From a checkpoint of a small transformer trained on Wikipedia.
Architecture: LayerNorm before each block, learned positions, biases, tied embeddings, capped logits.
MLP neurons of a small language model. Each row is named by its layer, matrix (down: output weights) and neuron, and shows model dimensions 405-500. Each number is 200 + 30 x the weight over its row's rms, rounded and kept within 0 to 999.
A block is one neuron, or neurons of one layer that tend to fire together. After each block is what it responds to, as a language model described it from the Wikipedia text at the highest values.

L10.down1196,214,168,173,232,235,207,229,209,226,239,170,192,235,215,221,147,144,159,253,190,225,228,206,235,156,217,186,247,182,215,178,223,159,184,208,217,188,213,153,227,227,181,156,206,200,165,193,218,189,164,152,260,222,217,184,179,214,217,172,160,184,209,202,172,237,229,208,227,234,155,217,200,154,179,197,219,239,193,136,245,166,199,197,226,168,196,212,196,240,183,199,98,237,208,190,191
Description: Table header cells

L4.down412,219,204,212,221,200,181,172,177,162,174,143,181,195,183,173,186,251,159,240,169,187,228,198,171,210,199,210,219,210,217,191,162,237,224,218,196,191,197,195,174,175,160,190,164,160,196,146,237,199,127,178,231,206,166,199,209,247,204,234,225,159,231,157,196,238,217,210,201,163,136,128,137,149,213,176,187,199,184,199,214,213,174,235,197,190,189,196,205,216,169,210,157,191,210,148,198
L4.down1087,236,208,185,218,204,203,238,205,234,220,128,207,193,276,187,166,245,173,193,218,188,224,194,175,222,194,231,230,214,213,228,217,193,173,188,210,223,202,197,209,154,225,233,269,217,177,175,243,178,232,208,163,214,205,124,220,182,164,160,231,203,199,202,159,207,245,257,198,248,170,201,221,240,198,170,219,193,250,185,180,171,157,150,161,216,214,258,221,181,183,197,227,207,197,228,197
L4.down1617,154,160,159,229,228,153,158,216,184,223,211,195,163,233,192,208,172,187,213,236,155,199,200,177,198,235,184,172,238,250,211,187,243,216,222,187,232,144,210,261,185,185,219,207,161,153,224,258,182,157,216,142,184,186,123,201,184,220,261,151,175,250,177,195,166,276,235,101,211,144,150,223,213,148,206,204,232,215,189,196,240,185,213,194,221,193,228,229,190,176,197,268,206,216,179,221
L4.down2003,139,210,239,165,177,181,198,205,225,256,199,214,210,174,159,213,177,172,167,157,179,181,171,136,178,228,200,215,172,243,214,200,239,231,218,234,207,233,237,241,224,200,198,244,146,215,194,195,246,210,189,204,196,202,183,164,137,200,233,207,250,206,163,146,179,268,179,169,210,122,249,215,181,120,217,150,229,195,232,175,256,195,193,209,219,216,218,131,255,155,141,208,247,206,194,183
Description: Table header separators

L2.down143,229,186,192,179,206,264,161,243,202,228,187,178,210,191,233,136,189,163,217,229,185,117,197,205,162,154,261,183,216,230,214,193,238,212,224,226,184,205,171,173,208,196,193,208,197,173,181,176,218,159,222,211,165,173,159,211,186,159,166,181,251,159,229,112,163,189,219,190,222,212,184,178,187,225,195,195,163,289,199,132,202,214,133,230,230,185,139,198,156,224,222,216,197,181,195,241
L2.down858,215,214,235,210,213,227,210,188,246,207,165,238,223,207,193,220,171,208,187,203,183,183,234,252,195,207,216,172,188,199,191,186,152,236,229,194,194,225,195,225,212,206,170,156,207,176,145,198,226,141,198,231,174,187,244,200,185,165,196,177,175,222,154,200,223,224,150,220,250,168,248,190,198,195,207,212,204,211,179,230,251,174,208,152,185,168,206,255,212,214,175,194,213,256,233,183
L2.down902,196,210,191,237,167,201,167,217,226,187,203,233,216,155,164,165,170,130,214,181,172,153,142,176,199,164,243,142,159,153,182,216,244,170,273,185,198,189,212,183,180,197,201,200,214,179,185,194,209,180,213,207,192,219,177,245,224,171,178,159,229,203,176,240,198,266,187,194,257,150,169,198,249,199,191,165,208,207,189,194,221,149,203,147,138,239,246,221,199,173,213,170,166,200,176,179
L2.down905,156,197,197,195,206,175,192,198,145,232,234,275,174,208,225,217,197,224,188,179,160,177,193,261,119,214,169,177,205,192,222,146,164,181,188,195,161,176,224,249,238,215,203,211,209,231,192,137,163,200,231,207,167,195,231,206,189,126,196,233,199,203,193,165,205,190,213,185,209,170,192,185,170,181,192,184,203,158,165,200,185,179,189,205,172,175,227,168,215,185,174,201,226,241,171,215
L2.down1004,180,201,184,196,180,220,175,170,184,194,188,213,186,222,189,193,209,173,205,225,209,204,195,172,187,231,162,227,155,219,183,231,251,160,176,185,205,205,192,198,222,248,237,185,205,229,161,253,181,170,274,194,199,179,168,189,261,252,185,264,185,199,177,203,182,258,200,194,238,203,188,197,194,152,271,202,181,176,184,182,196,227,186,204,214,121,198,220,184,154,182,205,208,166,178,241
L2.down1095,196,143,194,192,233,177,224,175,182,186,226,202,194,178,180,198,140,181,172,274,160,188,191,178,232,234,190,183,198,184,207,194,152,173,239,242,266,229,228,207,147,108,242,234,174,197,167,190,206,158,210,158,247,201,234,207,163,128,201,196,193,220,212,210,165,194,239,201,187,227,219,209,249,200,166,183,205,209,173,163,221,159,221,225,251,239,180,157,176,148,220,216,221,158,168,202
L2.down1216,237,215,202,234,206,186,214,164,235,210,186,226,234,211,261,213,227,165,185,201,183,203,217,197,191,213,256,178,178,197,252,171,228,157,138,234,197,213,208,203,213,207,228,198,226,138,216,219,195,211,151,216,210,203,218,205,245,151,192,197,214,214,201,201,187,193,223,245,207,235,223,215,174,111,244,213,174,211,205,172,188,210,202,183,188,189,238,206,181,165,216,271,214,203,165,222
L2.down1236,193,190,213,236,175,242,255,231,152,179,170,180,194,265,221,187,161,192,204,198,223,212,218,170,234,222,113,196,228,234,206,198,147,272,188,216,214,234,227,259,219,203,155,190,192,167,168,215,155,222,182,212,182,241,221,203,202,178,217,250,182,245,178,177,218,172,159,286,149,176,199,225,180,198,191,185,223,113,202,184,183,205,232,162,198,167,216,186,264,190,177,197,215,198,257,213
L2.down1246,152,195,237,184,244,203,150,174,180,170,188,187,205,208,207,233,131,242,171,162,188,138,238,203,261,246,233,220,187,228,169,214,213,200,179,208,197,178,220,131,203,150,173,182,236,203,175,227,171,205,177,185,188,189,182,217,209,216,206,214,184,211,273,174,182,179,150,242,167,260,163,179,228,177,209,205,254,177,253,209,227,168,196,181,157,216,271,226,185,179,231,241,215,194,182,160
L2.down1316,187,229,216,233,199,228,173,92,195,137,194,196,216,213,249,132,182,207,190,201,186,192,233,179,211,198,162,243,237,198,236,237,181,153,191,231,153,208,214,209,222,187,184,179,187,164,214,223,176,172,190,135,225,274,183,169,240,216,182,223,179,182,189,179,206,196,202,193,187,199,151,200,233,247,181,183,188,230,200,214,164,144,223,219,222,210,192,224,239,205,224,175,198,248,233,256
L2.down1353,207,202,154,151,209,181,193,228,164,180,193,188,249,231,205,149,229,206,209,144,227,227,198,182,224,191,142,200,209,303,209,200,228,177,176,205,155,218,206,187,192,226,176,173,222,178,152,153,175,188,190,195,185,282,218,204,169,207,205,210,187,200,217,204,206,192,164,194,246,223,186,181,150,179,219,136,246,159,145,185,219,190,204,125,189,211,180,265,209,219,166,176,197,150,255,185
L2.down1552,209,140,214,202,203,220,177,184,227,150,214,238,207,211,238,209,212,167,224,194,143,143,192,249,256,193,206,183,180,212,196,182,183,216,164,228,270,224,174,182,243,189,197,245,198,175,183,188,196,216,184,202,237,220,216,157,184,232,194,246,194,226,197,165,184,219,202,234,190,177,203,171,175,173,227,250,184,223,242,186,204,193,147,196,192,261,222,198,176,173,148,217,215,232,187,188
L2.down1577,230,209,204,201,209,265,149,201,170,232,196,211,200,184,262,228,170,212,203,180,252,215,175,233,178,154,173,198,209,229,186,159,185,195,245,199,172,196,241,229,187,205,218,202,215,181,205,181,122,170,165,184,230,243,239,166,202,153,188,247,199,210,175,206,225,199,212,188,227,179,178,222,168,184,249,144,201,208,144,168,163,220,223,220,220,171,242,272,209,169,174,187,207,166,192,214
L2.down1770,204,191,231,171,172,273,158,171,241,172,196,215,242,140,164,225,203,213,198,225,209,268,190,219,212,188,176,211,214,184,121,226,228,229,147,171,183,217,195,209,192,145,192,193,197,160,114,207,129,182,283,200,196,221,203,182,192,193,206,209,136,196,193,182,222,196,198,198,229,175,209,217,204,229,252,187,261,202,197,182,156,180,222,214,213,191,175,169,160,216,190,254,230,210,186,208
L2.down1775,214,210,176,204,242,260,220,162,212,200,187,206,212,217,204,209,212,167,170,205,197,183,192,163,206,206,242,151,247,210,212,233,174,164,182,202,190,221,254,240,172,183,143,226,219,174,223,224,211,180,203,163,163,174,173,225,204,172,191,211,166,163,191,211,203,200,199,212,143,177,185,203,175,221,228,252,241,204,213,154,227,163,149,174,219,219,203,217,150,214,230,205,186,199,163,204
L2.down1980,211,197,178,196,215,185,167,171,285,223,272,189,228,224,190,170,201,167,282,218,210,138,199,171,235,205,167,199,225,249,169,180,217,211,275,263,176,205,241,220,235,195,200,241,220,217,194,188,248,184,249,223,175,228,135,232,195,162,222,214,219,203,221,198,173,155,229,181,201,193,186,209,214,209,178,180,171,179,172,222,262,158,199,159,220,197,234,194,153,195,206,152,204,197,197,224
Description: Surname and year-prefix completion

L4.down243,226,214,211,203,152,186,202,194,189,201,199,220,197,126,160,215,204,203,182,206,185,239,232,212,178,175,215,156,207,211,211,208,202,171,175,240,169,238,194,206,146,231,158,175,193,208,189,216,171,212,159,196,215,218,224,254,226,186,210,189,165,117,181,194,214,221,252,201,201,186,265,268,252,156,230,210,195,191,178,208,225,233,179,251,248,238,133,220,218,170,229,212,198,206,218,207
L4.down513,194,170,203,200,218,205,251,197,258,178,220,225,190,194,213,145,167,178,193,178,184,150,176,172,200,220,209,140,165,177,242,249,196,194,153,192,216,214,188,242,207,136,193,226,191,172,183,265,186,176,173,193,217,198,228,221,184,173,160,204,226,185,154,150,217,215,175,239,206,197,208,184,199,219,197,215,190,219,175,156,179,172,220,193,219,205,205,178,199,197,197,162,209,228,174,237
L4.down663,135,269,183,247,162,206,201,210,206,191,158,178,172,176,170,197,175,203,145,172,242,214,171,195,191,186,207,231,201,201,265,181,115,200,183,197,217,207,219,165,227,183,216,209,198,184,184,194,201,189,232,200,203,211,249,225,205,220,147,132,207,204,154,204,236,207,180,166,230,167,189,170,151,192,181,192,185,185,186,165,209,253,209,185,155,213,216,172,184,186,148,197,231,223,188,224
L4.down688,152,186,245,215,174,192,222,207,212,178,231,157,177,202,181,229,153,197,182,138,135,183,176,156,149,131,196,158,209,183,175,199,200,233,193,255,217,205,239,186,243,224,212,207,238,158,193,226,202,197,221,216,202,231,235,232,224,134,212,183,240,191,158,208,198,167,188,174,210,187,199,215,228,170,168,162,236,236,226,207,197,223,211,166,189,253,211,183,209,186,211,216,243,219,177,152
Description: Prenominal adjectives after determiners

L10.down1376,248,186,192,201,241,198,170,180,184,184,165,199,192,189,223,196,158,198,187,189,229,147,217,145,224,172,137,161,245,217,228,201,192,225,187,218,251,126,190,209,190,174,175,173,182,212,210,214,183,233,137,195,194,171,195,183,140,190,167,187,177,206,199,157,206,187,143,214,228,132,199,162,224,245,207,159,153,215,196,200,177,283,190,208,170,275,176,206,193,220,222,161,171,205,202,169
Description: Relational nouns before of

L4.down482,168,195,211,202,203,180,146,193,182,236,228,195,190,178,186,160,180,164,186,166,204,157,197,178,185,209,254,137,212,174,192,189,253,223,168,170,229,166,215,183,192,186,224,204,200,170,208,199,216,207,191,203,197,211,196,248,212,190,185,217,196,217,209,199,186,191,206,167,193,171,225,209,163,160,167,198,211,246,200,192,234,219,231,244,207,177,160,238,142,228,153,187,228,213,188,181
L4.down668,214,174,218,204,181,194,214,222,236,212,197,226,195,215,214,204,201,233,230,205,189,255,246,211,252,179,142,211,229,245,239,207,161,210,192,240,208,188,211,198,175,203,154,227,209,183,240,191,199,208,190,172,170,241,191,182,183,229,207,150,204,224,185,261,200,196,165,255,160,188,146,186,200,208,233,201,179,217,225,194,176,235,181,135,193,199,220,180,232,201,217,232,162,217,269,176
L4.down1558,186,186,187,198,169,156,174,145,187,249,255,196,241,163,184,136,171,145,188,215,219,145,181,181,188,242,295,116,175,193,173,220,228,206,189,214,249,197,206,193,179,212,205,222,223,199,176,172,230,182,221,174,229,203,201,208,208,181,171,234,203,192,247,201,205,172,234,165,227,202,238,183,207,202,196,226,235,209,185,186,215,192,233,256,201,193,198,209,172,197,139,198,231,185,153,170
L4.down1673,135,201,158,228,212,172,228,218,224,233,247,212,204,153,203,206,178,147,197,241,216,163,213,182,250,221,214,156,158,197,170,167,207,175,225,223,244,246,218,194,178,199,205,224,231,203,203,143,174,153,221,190,189,254,220,218,211,172,215,211,203,177,224,199,217,198,209,223,216,179,258,208,202,190,227,200,136,158,157,201,225,183,221,210,175,243,163,238,216,187,172,202,229,186,188,220
Description: Surname final pieces

L2.down79,141,165,227,197,244,234,192,198,265,238,168,274,249,152,143,172,184,241,173,151,209,193,207,171,196,184,161,196,212,151,183,199,145,190,242,180,147,224,213,181,199,131,255,204,158,204,191,267,208,195,208,217,177,207,210,218,164,176,177,176,149,210,181,183,191,217,245,233,200,165,209,187,172,226,195,215,238,175,213,229,199,213,130,227,221,191,209,205,191,225,202,181,199,237,194,134
L2.down518,213,166,181,162,216,142,216,249,222,211,205,162,234,243,157,173,191,225,200,223,235,202,189,218,205,202,142,199,181,210,203,240,190,163,220,187,176,205,254,238,160,194,219,211,213,201,236,197,187,177,215,250,238,190,194,136,149,148,214,168,214,203,233,158,179,176,264,194,197,229,224,270,226,213,207,184,173,151,173,139,214,188,227,191,197,188,164,170,176,141,177,163,177,189,194,232
L2.down590,238,174,194,171,166,139,250,215,138,137,204,199,213,175,214,211,212,218,247,227,248,197,202,185,219,217,158,242,191,196,193,253,185,231,180,203,195,188,164,176,267,193,133,172,238,200,199,177,176,195,179,195,225,210,160,194,194,198,203,163,215,237,247,173,238,141,196,176,239,253,260,194,209,216,262,226,201,245,213,213,202,157,220,206,159,245,127,200,192,208,224,185,240,237,181,222
L2.down666,232,184,200,212,230,222,185,202,237,218,204,215,210,226,212,149,208,227,204,200,215,231,183,167,185,248,200,163,168,161,250,187,190,202,229,172,203,213,236,191,158,184,183,272,231,131,173,189,141,153,181,180,191,191,184,139,187,197,192,194,171,213,201,209,145,245,182,229,290,181,218,187,275,191,258,153,211,208,193,206,236,163,196,238,201,218,156,202,197,198,167,203,228,141,217,184
L2.down755,231,194,213,192,208,130,178,192,192,239,229,185,219,185,186,271,230,212,219,219,212,221,218,183,184,192,168,136,159,215,225,230,185,220,211,136,216,144,127,196,185,202,152,189,194,183,221,180,137,166,245,213,214,166,175,220,279,184,193,191,217,139,227,213,245,197,136,221,215,159,207,211,210,188,212,223,201,217,176,206,172,204,203,203,242,218,254,177,181,206,208,199,189,198,217,133
L2.down866,218,193,175,230,203,142,209,179,207,201,189,231,248,184,209,146,133,232,184,183,214,177,206,155,190,263,244,152,180,211,194,238,248,212,211,153,192,225,256,216,177,213,118,193,227,182,165,194,164,167,209,213,244,199,213,253,175,184,210,205,184,221,185,208,185,151,181,187,243,203,199,211,221,149,186,202,206,225,232,219,188,199,157,239,169,222,165,204,211,209,222,232,222,285,200,203
L2.down925,267,216,194,205,196,167,177,245,174,160,195,188,209,199,248,187,206,180,191,217,238,205,186,152,184,199,208,171,235,247,160,211,160,207,225,199,174,228,137,212,178,247,242,218,241,212,187,180,180,221,189,176,206,209,149,225,179,215,193,196,246,172,187,166,216,204,189,184,178,177,170,200,179,205,225,181,201,255,144,194,184,173,241,219,197,185,170,200,212,193,148,282,193,193,180,248
L2.down1131,193,204,193,163,218,177,165,218,264,226,194,181,166,208,229,177,210,186,179,209,251,194,228,212,202,203,265,208,247,204,241,196,221,191,224,187,226,221,214,175,141,214,217,144,191,192,163,184,174,219,198,242,142,217,219,204,120,193,146,185,202,178,165,183,177,218,217,178,182,228,219,213,191,210,197,145,184,193,215,183,199,194,181,217,184,247,201,258,216,137,204,162,251,193,183,230
L2.down1138,196,181,173,212,212,200,196,277,162,202,196,176,154,253,195,169,146,225,229,138,252,226,232,196,164,220,236,201,185,210,151,215,246,214,208,217,184,164,244,232,176,195,208,212,249,189,152,221,181,209,253,190,207,140,184,205,194,176,184,151,181,192,218,207,172,226,201,186,200,214,177,220,136,206,216,207,154,205,191,270,224,200,161,175,200,154,171,262,229,191,187,173,194,228,170,208
L2.down1229,180,163,168,124,218,205,247,190,217,216,153,199,227,247,180,190,171,188,188,185,143,174,216,211,237,211,250,211,194,190,195,190,150,208,237,169,189,209,199,205,149,201,240,185,145,119,187,218,213,205,233,150,215,235,227,221,179,181,200,208,159,212,196,246,211,223,177,212,205,172,231,185,244,206,224,193,219,145,215,179,215,212,186,265,196,233,202,219,205,201,200,123,203,162,239,174
L2.down1436,197,184,177,218,258,211,160,211,173,210,206,222,191,258,197,180,196,162,143,200,260,232,210,166,236,159,264,142,226,185,232,219,219,209,241,200,192,182,170,197,206,220,215,230,200,188,244,234,123,212,117,207,241,181,172,211,205,183,193,184,240,144,174,208,156,168,209,236,224,212,109,187,191,199,188,203,208,223,222,197,221,192,207,175,244,187,199,166,138,175,191,202,227,192,197,191
L2.down1565,188,159,211,200,194,207,181,171,240,217,228,148,173,187,213,189,166,158,204,269,266,143,201,194,161,221,226,178,205,204,167,220,226,240,210,209,206,196,207,162,225,206,153,247,221,112,201,111,219,202,158,207,222,231,244,174,180,179,236,195,192,237,209,177,152,192,155,193,211,200,126,211,193,204,173,194,227,208,200,224,169,172,207,203,220,208,216,245,217,163,170,177,180,264,185,232
L2.down1818,213,270,162,190,228,161,220,232,181,224,209,156,197,222,185,180,189,207,229,142,230,235,160,228,206,257,176,259,254,230,192,210,231,169,155,190,252,168,246,145,114,164,200,161,240,186,175,200,190,202,211,187,245,162,228,224,167,207,223,199,175,144,226,163,203,250,212,164,228,204,199,201,171,216,182,218,191,188,207,190,228,250,204,147,203,231,211,235,192,196,152,181,239,212,178,222
L2.down1850,180,207,234,221,171,167,175,199,150,225,214,180,183,192,217,173,166,178,272,191,241,239,259,149,157,158,178,222,200,201,181,168,214,270,225,241,224,199,236,156,192,200,209,165,229,172,181,175,231,155,218,259,212,209,263,185,200,205,180,269,217,199,185,161,200,168,203,193,232,228,178,213,217,206,197,188,156,235,181,187,142,164,151,176,216,219,161,176,226,165,208,209,209,201,155,238
L2.down1985,214,211,198,187,239,202,179,222,218,234,203,200,127,179,152,170,174,206,195,224,245,172,154,191,228,180,198,152,174,200,184,190,210,145,232,138,150,256,185,176,200,244,215,210,126,195,190,175,170,208,192,222,194,193,204,202,177,153,158,201,179,175,213,153,203,199,158,224,151,212,210,203,197,231,190,185,213,197,245,191,206,204,142,224,176,166,220,224,188,143,184,244,229,156,220,234
L2.down2024,232,154,132,124,170,207,179,190,219,155,199,216,167,187,164,236,206,196,192,172,201,219,206,219,198,208,262,186,252,255,234,175,123,215,152,139,179,219,203,204,156,214,241,213,158,159,155,208,214,174,158,233,273,170,183,183,165,235,188,198,154,252,128,221,229,215,218,178,195,204,228,188,161,204,226,183,195,130,196,246,169,173,179,239,111,183,237,203,203,232,196,185,189,190,245,195
Description: Head nouns after articles

L2.down236,132,217,258,214,159,216,179,200,219,250,217,247,174,202,225,235,168,221,160,230,152,196,170,162,158,209,176,278,213,238,172,165,161,244,182,207,210,218,161,221,178,157,179,161,255,202,156,214,199,212,213,184,221,203,226,221,201,168,201,183,222,191,166,203,194,229,211,209,241,200,260,204,187,127,169,232,163,198,241,187,236,212,217,214,142,213,241,246,223,180,187,185,206,153,169,214
L2.down498,232,228,215,220,187,172,181,206,206,208,203,147,200,194,224,196,229,197,139,200,218,187,169,180,204,244,199,197,234,201,178,188,233,202,240,172,200,245,211,223,193,259,222,164,216,127,218,207,218,160,176,173,295,184,198,181,210,208,174,253,152,171,156,201,160,219,173,221,208,175,175,202,183,209,271,209,198,182,145,228,222,191,248,174,240,220,161,213,163,229,187,210,176,163,153,218
L2.down558,164,215,217,178,178,190,187,192,237,156,199,243,211,170,244,186,208,182,155,217,215,221,224,172,274,204,219,205,191,183,188,211,221,220,208,216,221,194,197,197,181,224,201,225,214,159,249,206,207,204,224,169,193,134,188,199,232,195,231,236,238,176,196,187,163,214,228,199,206,187,137,161,218,184,217,269,221,163,197,216,193,148,183,167,214,145,204,205,190,161,208,187,207,205,222,213
L2.down594,159,173,215,187,195,166,154,168,205,158,202,205,232,221,212,213,224,219,218,236,198,227,136,210,225,154,209,200,178,227,171,222,145,227,181,201,246,245,215,189,260,191,198,203,197,206,197,201,163,206,170,272,181,163,153,193,181,192,163,179,160,224,181,194,183,228,188,257,206,192,221,242,216,172,171,169,257,187,203,171,198,168,249,218,186,238,216,166,205,189,239,184,219,222,239,134
L2.down597,166,197,243,216,175,166,181,189,244,204,148,204,177,242,185,194,182,192,177,214,138,197,262,229,242,274,228,194,217,186,243,198,299,236,202,224,244,253,201,241,209,255,111,209,216,247,178,164,205,149,211,177,202,239,171,216,231,186,165,217,231,201,156,165,214,138,183,195,150,208,186,190,236,223,224,226,287,215,171,193,221,134,178,179,194,177,167,189,194,186,225,216,224,219,196,196
L2.down965,189,191,128,192,218,173,149,223,193,196,212,200,182,194,226,213,165,199,254,171,162,224,195,212,152,181,244,198,198,189,168,236,154,209,237,170,222,209,193,232,210,225,227,190,173,238,202,224,182,199,222,207,197,248,228,184,135,216,184,185,201,174,178,196,212,227,181,169,218,283,206,205,196,170,201,181,173,223,167,224,164,131,246,181,146,235,180,218,156,246,174,167,255,264,156,189
L2.down1062,244,166,167,188,216,164,184,225,214,211,213,216,145,194,211,195,283,234,206,189,201,195,193,216,207,246,165,136,218,202,202,216,236,179,214,221,190,214,175,201,223,197,238,227,214,257,232,179,157,210,189,199,187,177,202,214,202,213,203,216,197,189,224,226,209,174,232,97,224,204,225,240,190,198,167,216,150,246,222,211,186,241,173,250,168,139,214,159,193,210,185,210,201,255,214,156
L2.down1176,277,236,226,248,160,241,205,214,272,254,177,276,182,163,170,185,241,191,184,227,209,191,209,143,186,172,224,261,205,157,207,215,153,227,263,225,212,191,209,255,189,218,192,240,236,245,169,198,193,223,230,247,199,239,256,242,223,159,174,219,212,170,191,160,209,215,199,196,196,205,187,235,207,195,193,219,210,180,210,180,255,220,231,177,222,206,295,191,200,175,176,238,204,185,234,189
L2.down1352,166,174,225,200,204,249,177,152,170,235,215,186,164,165,227,194,163,254,209,248,243,224,254,228,164,222,255,205,232,194,172,156,185,172,260,239,190,181,223,218,152,194,217,192,204,167,162,206,142,185,250,183,209,211,212,150,154,237,246,182,175,201,219,179,189,226,222,199,207,217,167,156,271,210,150,194,203,138,183,171,224,168,162,208,216,231,170,217,194,190,219,177,221,183,187,237
L2.down1455,147,208,172,148,175,196,184,194,179,142,247,166,221,212,185,226,221,183,201,164,165,195,165,202,181,261,172,219,213,230,193,202,219,189,204,204,219,181,238,162,209,175,234,216,165,155,190,204,209,247,229,185,145,214,187,211,160,197,151,160,171,221,172,204,176,199,187,246,239,210,143,189,218,204,236,232,177,253,185,202,206,185,150,173,191,176,168,185,186,239,155,197,168,184,237,186
L2.down1712,228,241,199,227,179,210,223,226,198,216,147,169,172,147,237,230,222,185,227,210,155,183,233,174,236,207,199,156,233,220,265,219,163,234,197,173,216,265,226,213,194,171,220,227,191,234,186,182,206,206,232,169,208,135,213,176,188,188,233,160,177,187,230,243,148,197,196,244,234,130,152,227,199,208,208,175,220,167,241,232,161,152,181,228,163,189,219,266,238,223,180,182,204,236,264,166
L2.down1836,251,177,201,162,173,227,233,241,210,193,196,265,204,158,240,202,215,154,199,211,193,204,141,212,214,187,208,236,208,201,185,188,177,236,189,222,162,249,183,182,245,139,236,221,222,238,194,217,191,190,247,256,222,229,161,179,176,198,208,179,206,207,224,178,205,177,204,145,193,202,250,207,222,161,163,216,202,169,187,193,233,207,194,280,193,209,213,183,158,236,183,171,204,194,154,209
L2.down1911,188,199,231,238,276,187,132,184,216,241,251,168,161,157,170,157,207,197,189,132,217,200,158,217,208,228,223,216,224,227,170,202,195,198,248,209,208,150,189,218,236,200,178,232,199,178,215,191,161,166,246,144,229,253,203,186,237,198,249,209,204,185,179,177,201,193,195,191,176,245,212,256,228,162,148,161,198,196,192,173,160,179,208,228,207,278,182,160,161,210,197,247,201,208,237,170
L2.down1938,279,228,201,241,190,198,278,158,200,157,159,200,186,188,249,177,215,204,231,234,219,200,192,203,206,218,212,251,258,175,203,180,211,209,195,172,206,192,242,164,275,280,164,152,179,204,145,180,157,160,200,182,160,197,201,208,197,208,250,204,200,218,160,230,222,207,208,193,190,236,214,265,197,223,240,163,221,218,176,216,223,197,247,170,220,177,201,219,181,256,155,175,183,203,176,212
L2.down1946,188,179,197,180,210,250,194,218,194,223,165,203,157,196,186,227,179,265,248,209,210,155,212,173,243,180,198,259,218,211,196,205,201,195,207,228,189,224,209,274,212,206,209,200,176,185,207,218,190,202,222,185,230,200,193,170,130,237,254,279,164,171,196,118,181,258,193,150,253,219,151,234,231,161,189,182,188,191,183,225,165,155,192,204,191,205,194,243,173,204,240,221,265,230,200,245
L2.down2003,189,169,170,226,208,237,229,166,152,247,190,218,203,246,241,146,176,234,183,203,168,252,232,178,203,218,200,212,174,221,198,151,175,190,194,204,166,223,212,195,240,199,178,192,207,154,237,179,188,173,247,123,229,191,248,184,211,180,192,228,210,238,154,157,218,223,156,235,206,166,243,212,205,217,195,187,205,226,167,190,196,190,201,159,166,161,181,291,228,219,205,269,192,172,227,219
Description: Table header cells